Weights of a small GPT-style language model, trained from scratch on English Wikipedia.
Architecture: RMSNorm before each block, rotary positions.
Training: a variant of Adam for these matrices, 644M tokens, 4915 steps.
MLP neurons of a small language model. Each row is named by its layer, matrix (gate and up: input weights) and neuron, and shows model dimensions 16-79. Each number is 128 + 24 x the weight over its row's rms, rounded and kept within 0 to 255. A neuron's up and down rows have the sign that makes its largest values positive.
A block is one neuron, or neurons of one layer that tend to fire together. Before each block is what it responds to, as a language model described it from the Wikipedia text at the highest values.

Responds to: Single-letter pieces inside split names or words, mostly g or f, as in Ni-g-matullin, Gha-f-ourifard, Alto-g-ether, plus a standalone 0 before a decimal.
L3.gate118 [154 141 177 150 148  98 102  91 125 159 134 147 118 131 139 156  88 112 172 134 130 134 165 139 108 100 124 125 135 125 130 148 164 149 172 144 117 129 105 164 153 164 110 145 158 103 133 130 147 182 181 100 127  98 108 125 136 114 131 107 179 163 159 149]
L3.up118 [ 91 145 147 116  96 100 110 151 116 162 104 113 171 109 184 121 102 142 140 120 104  82  98 101 147 172  93 136 161 116 129 133 134  97 175  99 117  76 140 133 131 166  89  99 137 120 121 152 123 134 150 127 115 149 105 103 145 151 137 102 149 120 135 168]
L3.gate180 [134 118 150 164 152 131 119 139 151 146 117 123 154 130 104 110  94 125 162 118 124 132 112  90 119 111  95 123 134 157 150 119 102  90  62 158 150 164 120 116 114 123  85 165 145 131  95 173 102 131 119  89 122 126 164 104 106 133 134 138 141 111 128 187]
L3.up180 [104 172  84 141 120 151 139 119 148 152 139 132 130  81 137 112 133 136 120 125 134 117 107 109 110 119 123 164 158 176 130 127  89 120 115 142 145 183 147 140  83 146 131 169 156 138 142 142 122 135  84  83 129  95 143 125 135 115 152 161 117 112 132 150]
L3.gate198 [131  98  94  94 148 162 131 112  77 136 124 120 172 113  88  98 153 101 147 115 152 102 136 143 120 113 154 119 109 164 105 143 146 128 141 103  90 117 170 118 123 147 112 133 153 118 147  97 125 150 133 129 130 122 140 124 108 141  85 169 142 140 136 150]
L3.up198 [149 121 111 136 160 129  77 101 153 119 124 137 133 117 117  95  59 154  97 135 122 123 120 122 142 115 117 108 122 102 149 141 108 148 141 135 148 147  62 116 157 117 113 131 107 103 127 107 137 137 105 128  92 114 114 110 146 139 135 175 119 128 103 141]
L3.gate241 [183 141 153 156 188 125 123 145 138 138 125 138 146 120  85  98 123 160 142 153 129 163 151 151 104 131 169 164 112  69 152  82 108 150 101 113 141 129 132 154 120 108 149 127 127 127 135 123 129 143 125 143 122 123 115 137 137 167 121  97 120 134 156 154]
L3.up241 [135 119 126 148 171 147 135  72 147 112 152 176 100 123 158 124 105 112 131 136 144 130  73 130 165  99 136 160 125 169 103 143  83 148 121 147 109 131 148 126 108 126 130 123 109 150 126 122  97 140 108 184 122 134  86 111 124 131 138 145 107 122 131 127]
L3.gate246 [142 127 102 155 168 126  97 105 128 102 172 108 121 100 132  86  81 122 149 157  95 173 122  92 114  90 123 163 111 111 109 164  83 143 125 152 107 128 149 132 131 106 150 189 157 111 105 148 101 158 141 108  92 147 105 157 112 114 129 135 120 122 126 104]
L3.up246 [125 124 119 123 132 151 148 104  96 161  93 132 170 139 108 113 155 136 146 108 158  96 125 161 174 142 128 157 137 157 110 151 166 182 102 152 127 117  83 134 140  72 116 113 160 125 107 171 107 165  98 139 130  91 181  89 119 143 168 112 137 125 103 152]
L3.gate275 [121 111 122 126 127 143 116 143 115 130 142 121 143  89 137 132 113 130 109 140  95 130 154  99 136 155 119 125  95 133 111 159 167 116 145 134 145  83 132 133 130 128 139 139 168  96 109 105 124 130  97 158  72 112 144  90 147 142 126 109 155 153 172 168]
L3.up275 [ 65 135  99  83 147 117 139 112 149 147 154 121 149 142 143 103 136 149 164  74 106  89 116 111 109 170 157  99 160 150 139 101 169 115 143 163 122 129 147 119 160  94 140 102 109 148 137 125 122 114  85 151 108 116 124 137 119 104  93 144 121 170  84 122]
L3.gate303 [139 138 157 133 151 127 107 139 109 145  85 138 131  96 122  85 100  95 128 143 149 125 122 108 155 147 189 127 142  90 111 118 101  99 158 141 131  91 108 113 181 134 157 113  87 114 155  76 122 147 129 137 102 144 133 108 135 133  92 150 157 157 111 173]
L3.up303 [127 114 124 134 142 110 131 131  95 139 139 132  95 149 107  97 104 110 156 157 132 103 120 130 156 158 148 119 148  80 139 142 123 118 147 117 197  84  93 110 162 118 113  92  99 100 129 140 139 168 118 114 141 126 117 164 119 116 116 119 119 193 148 125]
L3.gate351 [ 68 167 157  98 158 113  92 143 125  95 143 135 159 120 115  92 110  94 143  79 149 133 112 121 132 156 130 143 124 131 136 122 143 141 162 153 146 143 121 183 172 139 149 132 104 128 137 107 107 191 119 178 100 125  82 128 109 113 134 114 124 114 128 155]
L3.up351 [119 127 155 103 129 102  92 121 181 119 150 143 152 115 151 105 108 136 149 152 140 168 144 154 149 156 136 151 138 118 135 121 122 165 143 119 136 127 108 162 158 120 159 127 136 145  99 126 131 130 131 127 125 144 141 110  83 129 150 117 119 111  85 127]
L3.gate398 [189 134 126  88 122 145  88 148  59 116 146 121 164 147 159  89 113 136 142 150 109 138 136 109 126  94  91 142 158 129 120 128  93 137 139 164 123 135 124 103 179 146 105 106 149 100 158 121 129 133 128 137 107 159 140 140 152 129 121  89  91 107 107 145]
L3.up398 [128 124 112 148 132 149  92 128 130 126 108 141 149 159 100 142 107 124  91 126  98 118 130 118 122 118  97 160 115 152 127 181 121 129 111 155  94 116 113 128 128 104 108 102 131 121 127 136 127 178 119 144 168 121 139 134 101 140 139 118 130 105 131 115]
L3.gate501 [102 153 154  82 153 144 155 136 142 153 126 134 103 104 137 143  91 109 168 128 108 162 134 112 128 150 168 164 147  85 132 146 151 103  99 102 154 118 134 121 142  53 161 158 136 120 137 130 131 165 125 119 138 153 163 125 139 122 121 140 164 145 142 150]
L3.up501 [150 176 144  95 143 153 184 152 158 139 127  92 133 134 164 148 154 118 137 147 150 137 142 112 114 172 116 113 102  70 138 162 133 117 122 129 140 125 109 140 148 137 156 149 158 153  79 145 129 116 141 142 131 111 123  99 127 159  58 125 147 131 127 120]
L3.gate532 [113 156 140 151 108 151 107 133 118 171 127 132 149 165 142 105 144  91 122 112 126 124 107 115 133 144 140 108 124 114 114 191 156 108 113 134 111 137 173 103 160  95 147 197 150  84 139 136 156 119 116  92  99 169  98 116 120 126 134 131 119 157 120 141]
L3.up532 [121 106 123 116 133 136  92 135 126 141 125 136 129 122 140 122 153 134 139 119 135 147 128 134 142 122 139 150 154 107 181 153 143 161 149 143  86  88 148 128 111  94 111 132 114 133 156 118  86 105  76 147  98 138 119 145 153 155 135 124 121 148  82 127]
L3.gate571 [118  94 144 115 137 101 137 123 141 144 124 115 173 151 135 138 135 146 156 108 140 172 140 137  81 137 102 134 129 151 114 146 150 127 109 123 145 113 124 157 162 140 102 142  95 119  94 187 116 163 132 116 157 142 158 123 141 123 122 147 119 138 121 159]
L3.up571 [118 136  91 129 111 112 138 141  97 153 137 157 108 106 130 122 103 149 139  81 136  71 164 128 113 130 142 138 143 152 170  99 141 144 140 137 124 144  92 101 145 166 107 133 123 138  95 124 144  67 163 124 137 102 154 161 141 143 151 137 135 137 129 104]
L3.gate575 [ 88 148 165 138 150 126 112 180 123 163 125 125 100  95 122  94 127 109 149 140 127 144 119 148 124 148 100 143 107  91 112 143  69 136  90 114 148 140 165 157 127 112 137 126 100  87  83 107 118 164 121 141 125 128  82 127 183 149 131 142 185 108 160 101]
L3.up575 [118 110 145 133 112 146 132 139 140 146 143 157 149 131 104 142 112 169 106  85 171 119  96 143 146 117 135 107  92 150  82 119 155 181  82 122 151 135 116 121 116 128 105 133 126 118 176 135  97 129 135 117 122 162 136 144  86 128 114 158 142 127 153 149]
L3.gate645 [121  89 126 126 166 107 125 135 136 134 123 142 173 119 120 130  98 133 152 109 151 147 104 121 133 172 174 127 101 141 149 140 135 111 110 134 172 153 150 154 121 114 143 157 157 150 107 148 116 105 129 113 102  90 104 134 160 116 135 162 154 147 144 149]
L3.up645 [130 127 105 101 148 132 140 158 113 154 114 135 130 131  94  93 116 137 163  93 106 115 101 147 100 151 115 159 115 166 157  95  94 135 117 116 148 141 116 149  93 143 104 157 122 164 102 166  93 101 125 114 126 144 114 162 137 166 117 132 136 147 163 135]
L3.gate668 [135 124 126 128 170 126 104  93 113 112  84 128 129 156 158 119 119 133 129 113  98 101 139 116 163 137 108 126 136 149 115 184 114 135 106 128 116 127 115  85 118 138 117 133 121 108 139 115 125 182 117 130 170 139 111 131 138 120 107  92 109  86  74 154]
L3.up668 [142 116 159 121 109 132 130 118 129 134 145 123 155 114 130  81  92 130  88 143 101 103 108 127 111 106 112  97 141 142 104 125 112 174 125 175 122 122 100 133 124 103 123 117 183 124 122  76 121 149 176 112 138 144 172 158 103 108 126 150 129  83 102 127]
L3.gate695 [141 137  95 127 146 120 127  87 101 116 120 112 120  81 124  71  84 104 144 163 131 152  91 113 151  83 131 116 165  73 115 192 108 104 144 135 140 146 132 131 126 106 135 164 129  77  88  90 133 149 141  88  86 152 122 145 136 152  77 132  81 130 134 123]
L3.up695 [156 102 131 135 133  84 117 146 100 149 163 107 138 112  97  81 112 114 142 166 107 106 163 152 135  86 155 119 151 106 115 109 168 112 155 140 102 159 162 122 130 146  96  69 135 101 103 129 153 104  92 109 119 122 146 193 135 104  82 154 104 107 166 169]

Responds to: Mostly " =" in math or chemistry formulas (p = mv, L = CO) and closing "= Title =" headings, plus mid-word pieces like Mad-on-na, Fri-day, law-n-s.
L3.gate95 [134 137 131  86 140 125 116 157  92 146 136 142 151 121  91 143 144 133 163 128 130 118 156 133 172 160 110 132 133 112 133 107 136 122 139 155 100 108 136 133 162 101 146 110 119 115 100 106 121 140 137 121 122 163 139 111 145 141 135 155 107 137 121 130]
L3.up95 [155 133 103 105 112 121 158  91  90 139 152 131 110 122 135 129 149 139 126 121 188 175 144 126 168 137 109 149 147 110 151 133 136 151 138 140 134  95 146 112 109 154 133  87  87 165 204 105 127  92 133 111 155 130 136 117 104 132 156 100 155 103 132 184]
L3.gate138 [139 108 132 122 124 146 126 146 151  56 107 155 134 113 146 107 130  95 126 166  81 133  98 116  90 147 141 121 143 128 115 135 130 133 129 127 128 103  96 110 152 142 169 131 148 136 139  94 127 156 136 126 112 103 103 131 133 112 174 123 129  96 119  90]
L3.up138 [124 154 135 137 139 135 152 129 146  93 121 120 116 109 121 110 107 141 114 110 128 127 174 185 155  99 130 135 128 131 153 126 165 126 107 104 138 121 144 109  85 100 140 150 155 113 160 126 119 136  81 195 146 125 126 128 100 112 148 133 123 112  98 134]
L3.gate146 [145 117 153  79 121 129 109 124 124 145 111 167 112 143 141 137 126 156 119  85 127 167 115 157 102 110 138 101 146 147  75 142 119 135 139 109  93 170  87 152 178 142  93  70  74 124 124 144  95 116 100 130 101 148 135  78 123 132 115 140 175 113 128  85]
L3.up146 [100 116 135 100  79 121 139 138 143 127 135 110 114 100 131 155 113 163 154 176 109 139  69 112 115 172 115  92 141 113 131 161 137 139 160 163 141 112 117 121 154 148 142 147 129 108 116 106 138 119 148 153 162 105 120 150 141 138 165 139 185 146  92  93]
L3.gate206 [109 110 117 143 127 148 154 131 148 135 147 135 170 100 115 151  95  76 117 142  99 103 132 132 167 131 111  94 157 112 118 112 134 109 149 102 145 122 126 135 169 114 110 135 107 102 109 101 153 134 153 107 128 127 132 140 121 122 145  88 126 135 114 182]
L3.up206 [121 139 132 174 141 179 107 114 123 119 130 106 124 127 140 155 160 127 105 132 138 123 130 160 132 155 144 149 126 129 112 173 124 129 166  92 122 103 128  97 138 156 144  76 122 142 152  74 152 149  84 136  92 154 156 145 108 154 138 144 113  93 147 115]
L3.gate228 [130 102 153 107 110 121 129 186 147 125 137 146 161 110 102 146 126 114 127 110 106 137 124 169 119 130 125 117 131 138 106 148 116 149 108 139 140 145 163  82 125 137  95 165 134 148 145  39 150 142 155 137 110 122 131  80 149 129 155 111 153  96 131 113]
L3.up228 [126 119 126 136 118 121  95 117 142 132 103 119 118 122  93 101 140 134 107 115 132 108 150 149 126 133 127 125 108  84 129  94 147 133  66 100  86 119 141 121 145 130 132 125 121 160  88 118 132 115 146 138 113  90  89  97 112 128 164 147 121  73 138 137]
L3.gate237 [124 112 100 110 185 168 149 126 121 100 141 125 151 143 117 157 155 186 110 100  95 163 159 137 103 129 116 109 147 106 143 162 125 151 141 132 100  96 131 118 130 149 123 156 128 163  93  72 126 108 156 152 115 162 112 168 130 142 142 121 139 125 108  93]
L3.up237 [153 125  92 142 174 149 134 106 135 127 127 124 135 125 170 129 109 126 108 141 143 131  93 156 103 109 119 138  83 164 160 118 115 144 118 106 121 114  87  79 110 139 116  96 142 148 106 114 132  99 169 155 114 138  74 140 131 146 144 116 127  93 162 101]
L3.gate264 [165  84 147 166 142 106 103 150 161 112  86 164 142 139 164 100 100 117  97 167 106 138 117 102 115 128 136 114 131 108 152 133 109 110 128 139 140  62 161 141 168 136 132 152 141  99 141 142 120 164 150 100 114 140 111 143 131 140 160 140 133 152 101 150]
L3.up264 [152 116 129 174 123 140 146 131 150 103 121 187 106 145 163  95 128 126  90 134  97 132 104 108 121 150 107 168 170  97 166 130 108 134 129 125 139  92 106 139 113 139 126 137 169  96  94 127 122 108 120 106 145 124  95 183 163 149 144 126 123 146  97  99]
L3.gate285 [126 112 128 142 139 138 121 157 119  75 127 110 141 109 148 129 109 101 121 137  53 121 131 150 132 131 115 127 131 159 125 145 140 136 129 124 144 125 111 163 169 141  91  91 145 140  98 136 121 158  90 159  94 155 144 118  86 120 170 115 122 102  87 103]
L3.up285 [106 172 125  92  98 126 163 121 185 116 112 109 125 124 125 150 135 138 138 112  94 115 187 100  52 125 135 144 104 146 139 133 102 162 146 124 126  94 108 115 143 143 143 106 124 135 102 109 114 159 116  94 131 100 142 118 133 145 112 119 144  82 154 129]
L3.gate318 [126  88  84 146 144 123 112 143 134 129 148 179 157  97 133 132 132 136 119 106 100 118  80 111 102 148 175 108 161 118 137 159  86 121 102 144  89 120 110 108 148 119 146  97 147 131 136 101 149 130 104 127 146 120 145 124 120 122 137 131 167 143 117 128]
L3.up318 [160 121 109 115 112 124 120 166 159 106 134 137  95 113 198 142 138 128 101  99 115 164 126 108 135 165 154 118 155 156 150 108  45 150 130 139 127 140 178 121 143 107 149 142 131 136 106 104 121 120  70 106 108 141 131 133 180  87 143 112 106 136 103 124]
L3.gate345 [120  89 154 152 146  76 137 165 110 124  81 149 119 146 150 117 126 168 135 101 145 146 141 130 141 154  98 130 105 153 166  94 122 133 104  81 132  95  88 121 144 116 120 145 127 128 145 160 118 156 156  90 144 143 157 152  83 112  97 126 157 137 109 152]
L3.up345 [107 137 129 173 154 128 123  98 141 136 131 150 162 109 118  88  91 108 140 158  98 159  80 122  99 113 150 101 139 120 162 100 143 152 142 100 124 110 157 143 156  98 110 174 112 111 126 135 108 118 120 133 147  98  88 147 139  66 127 121 136 125 119 161]
L3.gate386 [159 101 184 115 138 112  77 179 176 142 108 184 138 136 149 124 103 118 107 160 177 163 131 144 105 135 104 115 122 151 145 118  98 126 133 144 175 123 128 136 145  89 154 109 133 101 128 157 120 162 150 146 131 120 173  77 134 157 137 133 175 128 146 114]
L3.up386 [112 151 208 131 131 134 121 100 128 149 154 157 130 147 137 138 163 132 116 115 120 133 156 118 117 146 127 131 115 153  97 118 125 176 122 122 167 137 135 140 150 132 161 170 112 143 134 104  91 140 133 142 142 130 130 137 119 118  90 164 125 130 132 153]
L3.gate419 [126  88 114 129 151 135 127 179 203 104 116 119 160 148 196 130 119 112 133 134 158 144 154 119 102 125 123  76 141 140 130 116 129 122 135 132 107 117 116 102 197 131 157  93  69  86 123 132 137 123 133 132 131 132  97 114 119 125 155 125 148 146  99 181]
L3.up419 [108 151 132 178 116 134 114 132 131 109  90 148 113 122 154 111 123 123 117 165 112  94 123 120 153 178 153 114 136 118 135 196 186 154 131 134 130 119  93 139 118 109 122 148 131  60 133  75 133 131 135 203 123 154  96 148 180 141 127 115 116 178 110 129]
L3.gate489 [128 112 162  94 143 171 131 180 137 128 156 103 102 153 135 116 132  84 181 148 135 144 168 129 100 117 124 126 139 148 146 105 144 123  99 100 133 122 182 115 128 137 122 161  99 145 119 136 133 118 135 134 179 176 143 145  96 153 145  97 126  91 133  92]
L3.up489 [153 184  98 141 100 132 132 144 128 120 129 106 124 172  80 164 128 159 123  85 131 142 119  78 155 169 124  81 138 122 103 142 131 110 129 140 111  73 126  69 192 136 170 121 127 146  82  98 112  86 136 106 141 110 112 134 125 174  99 153 127 164 106 110]
L3.gate533 [116 119 142  86 138 164 128 150 136 148 120 144 126 140 148 169 122 149  98 129 141  82 139 144 111 143 106 161 138 117 137 120 116 147 109 114 126 114 151 165 148 147 114 128 145  88 137 118 114 172 169 136 140 155 172 134 127 138 107 150 151 117 132 108]
L3.up533 [126 132 132  99 151 120 124  98 119 159 125 146  97 142 152 134 126 144 136 141 106  98 101 145  68 163 130 123 138 131 133  96 126 141 165 149 129 133 141  71 120 130  93 133 142 110 151 134  99 136 114 122 141  94  99 118  82  81 137 146  70 145 123 135]
L3.gate592 [137 115 169 152 156 117  85 118 159  96  85 136 126 118 135 134 150 120 145 150  95  83 133 125 137  76 121 131 151 107  83 176 105 161 127  96 121 134 171 143 117 136  74 109 118 114 153  75 139 135 146 129 169 172 157 117 125 113 138 156 120 111 144 136]
L3.up592 [145 138 113  69 134 115 155 124 142 119 125 129 128 124 105 136 134 162 123 127 137 132 171 116 153 149 147 130 138 110 105 116 110 135 142 125 130 155 111 102 100  97 119 136 131 156 124 102 116  87 166 100 154 126 213 151 163 110 152 122 116 111 146 139]
L3.gate595 [130 154 164 152 149 131 116 126 149 118 138 106 143 202 158  99 190 163 126 162 152 160 135  79 130 112  96 129 120 129 146 138 126 109 116 160 180 116 182 113 155 129 130 113 109 131 167 120 138 155 120  98 129 135 140 134 107 184 113  96 134 157  98 134]
L3.up595 [ 82 146 121 129 172 108 145 114 120 159 130 123 109 123 129  99 145 111 168  93 125 131  99 120 135 139 149 131 100 132 141 108 123 124 132 122 115 121 113  80 127 119 118 147 121 132 132  73 134 103 131 122 134 153 142 111 125  89 111 137 132 159 173 147]

Responds to: Short word-piece tokens, often one letter, that come second or third inside a word split into pieces, as in Re-se-arch, Res-er-ve, Ne-g-ative, Win-s.
L6.gate8 [148 106 144 115 145 106  85 168 151 129 116 130 124 144 150 144 120 117 141 130 136 127 126 138 149  86 152 150 149 110 119 115 148 168 132 149 118 120 114 170 156 122 161 106 104  96 158 102 132 137 144 116 126 118 116 150 152 141 172 134 175 138 122 138]
L6.up8 [143 176 168 104 114 144 101 163 125 112  95 178 127 109 118 146 135 101 123 154 137 113 153 121  89 124 126 123 132 143 146 120 128 135 181 145 104 167 107 155 117 151 157 155 145 126 117 153 125 154 118 138 120 123 106 110 168 143 107 117 120 110 105 132]

Responds to: The closing " =" after a new article's title heading (e.g., "= Craig Slater =", "= Banfora Airport ="), plus scattered mid-word pieces in names (Pont-or-mo, Laris-sa).
L2.gate6 [110 156 127 109 155 121 113 169 103 170 135 110 157 149 109 164 139  99 146 171 140 133 142 139 115 140 146 137 116 108 109 122 129  79 132 119 121 117  62 129 137 117 117  92 123 159 104  63 115 157 114 111 117 150 112  98 124 141 146 123 158  76 138 154]
L2.up6 [139 120 111 136 132 136 114 110 119 129 129 167 144 124 142  92 127 138 191 169 142 100 126  97 144 138 120  91 122 118 129  99 140 129 135  86 106  85 116 117 137 142  92 120 117  81 114 122 154 165 102 141 106 129 106 126  88 137 157 107 136 126  81 102]
L2.gate62 [108 148 139 133 154 104 134 148  82 131 157 141 122 167 125 126 116 142 155 168 111 153 158 115 135 138 159 110 133 106 126 167 110 124 116  90 156 138 122 120 144  88 120 103  97 144 108  99 116 153  95 155 125 140 125  80 104  72 127 130 154 138 124 123]
L2.up62 [139 129  64 156 148 154 111 119 141 160  74  96  89 152 197  86 136  87 141 175 148 105 116 113 112 152 113 106 148 122  92 166 124 151 142 122 101 135  76 135 162 142 116 126 141 119 160 165 120 136 127 120 166 150 136 110 107 117 131 152 122 130  97 122]
L2.gate359 [122 109 145 162 152 161  95 105 155 117  81 132 168 166 136 135 134 134 139 146 133 110 114 129 137 115 151 150 137 160  86 160 131  89 126  99 140 108 182 131 165 134 129  99 135 128 122 111 101 125 128 136  76 142 146 113 122  87 108 125 136 140 122 193]
L2.up359 [108 116 127 132 100 150 142  99 117 115 129 151 102 147 106 167 108 138 144 110 117  90 160 121 136 134 158 131 151 125  82 110 124 152 150 155 129 142 143  85 168 162 104 139 147 149 155 128 117 148 137  91 105  84 139 180 110 174 128 127 118 162 137 168]
L2.gate428 [114 104 135 132 148 143 128 142 144 137 139 137 143 180 166 147 142  95 151 107 143 126 154  94 106 142 117 122 127 174 126 127 110 134 150 123 107 143 124 171 105 135 151 113 167 110  88 132 114 135 118 158 119 130 124 134 129 167 103 149 117 114  93 193]
L2.up428 [119 114 123 142 116 101 142 141 150 120  83 137 110 146 183  99 160 136 143 151 140 123 144 137 138 121 157 157  98 126 116 127 171 159  97 150 123 125 126 153 153 137 126 140 115  76 134 118 158  93  98 179  97 129 140  82 111 174 119  93 119 129 166 135]

Responds to: Closing " =" or " ===" of article/section titles, and final tokens of multi-token place or proper names, like Can-ton, Sri Lanka, New York.
L6.gate552 [133 121 109 118 125 145 126 131 113 144  86 137 157 168 117 101 109 133 106 193 144 129 172 139 133 164  94 117 118 154 131 151 153 124 146 130 164  85 128  87 146 134 180 104  94 113 140 163 119 141 142 133 130 118 136  95  93 109 139 133 111 115 102 156]
L6.up552 [132 141 123 100 116  95 126 167 122 154 146 154  97 126 150 109 124  92 117  99  99 131 143 138 118 104  72 124 140  90 138 113  88 109 111 111 139 163 133 142 132 130 135 142 141 106 141 104 149 130 103 116 149 140  79 124 141 135 102 127  97 136 138 118]

Responds to: Single consonant pieces, mostly k, plus g, ch, f, th, inside names and rare words split into fragments, like Or-k-neys, Fo-k-ker, Kir-ch-ner.
L2.gate78 [122 103 112 133 161 145 122 154 125 163 107  72 139 137 135 148 157 136 121 123 156 130 117 121 134 134 147 141 137 125 113 136 116  95 118 127 148 125 131 127 193 154 131 115 152 121 158 117 123 147 143 121 108 139 103 103 142 130  90 133 151 144 144 117]
L2.up78 [155 153 122 107 122 143 129 197 145  78 178 145 108  94 108 124 127  82 100  93 118 162 125 150  83 125 135 139 124  95 136 146 123  98 117 102  93 134 134 113 121 113 145 146 171 108  96 127 144 133 135 100 125 184 109 130 119 123 108 138 104 161 132  99]
L2.gate119 [120  72 170 146 130  95  89  97 153 142 134 146 131 106 156 116  96 162 163 105 160 105 134 168 108 137 126 109 149 141 166 105 132  65 110 122 106 131 135 148 170 118 129  91 138 105 115 185 138 152 164 152 124 114 119 121 103 113 105 141 157 162 123 108]
L2.up119 [107 134 106 124 147 127 145 160 121 142 171 119 161 112 147 112 138 128 181 132 107 101 132 142 127 126 140  97 119  88 121 102 162 102 157 131 117 111 156 148 104 120 149 110  98 133 147 135 103 120 151 126 118 139 111 115 120  98  96  92 137 135 151 143]
L2.gate189 [162 131 138 150 144 137  74 150 112 128 103  96 134 101 102 106 129 126 152 100 119 139 124 138 122 115 180 115 139 118  97 141 144 118 106 105 129 139 153 102 138  84 146 167 123  98 150  86 132  82 153 142 181 151 123 107 107 106 133 105 161 152  92  93]
L2.up189 [139  96 119 104 140 157 159 130 112 135 100 125 122  91 149 129 106 133 108  97 124 177 122 176  90 123 118 116 157 114 103 151 116 130 152 124 159 159 135 133 143 166 132 131 155 119 124  86 139 126 146 117  93 112  94  75 122 121 137 164 160 149 118 110]
L2.gate434 [128 130 147 118 194 123 107 190 144 186  98 120 147  94 102 123 102 138 144 142 124 136 118 145 131 153 139 104 143  77 125 150 122 136 147 118 145  74 129 157 161 148  94 120 125  92 134 161 118 135 120 149 102 164  98 172 126 147 103 126 124 131 129  91]
L2.up434 [139 119 118 144 113 128  97 111 124 148 139 123 118 159 132 102 161 136 171 158 158 115 171 126 150  88 157 121 144 148 130 135 160 105  90 108 102 102 107 100 102 147  84 118 111 157 119  99 119 185 126 171 136 131 118 129 129 137 108 124 141 123 151 132]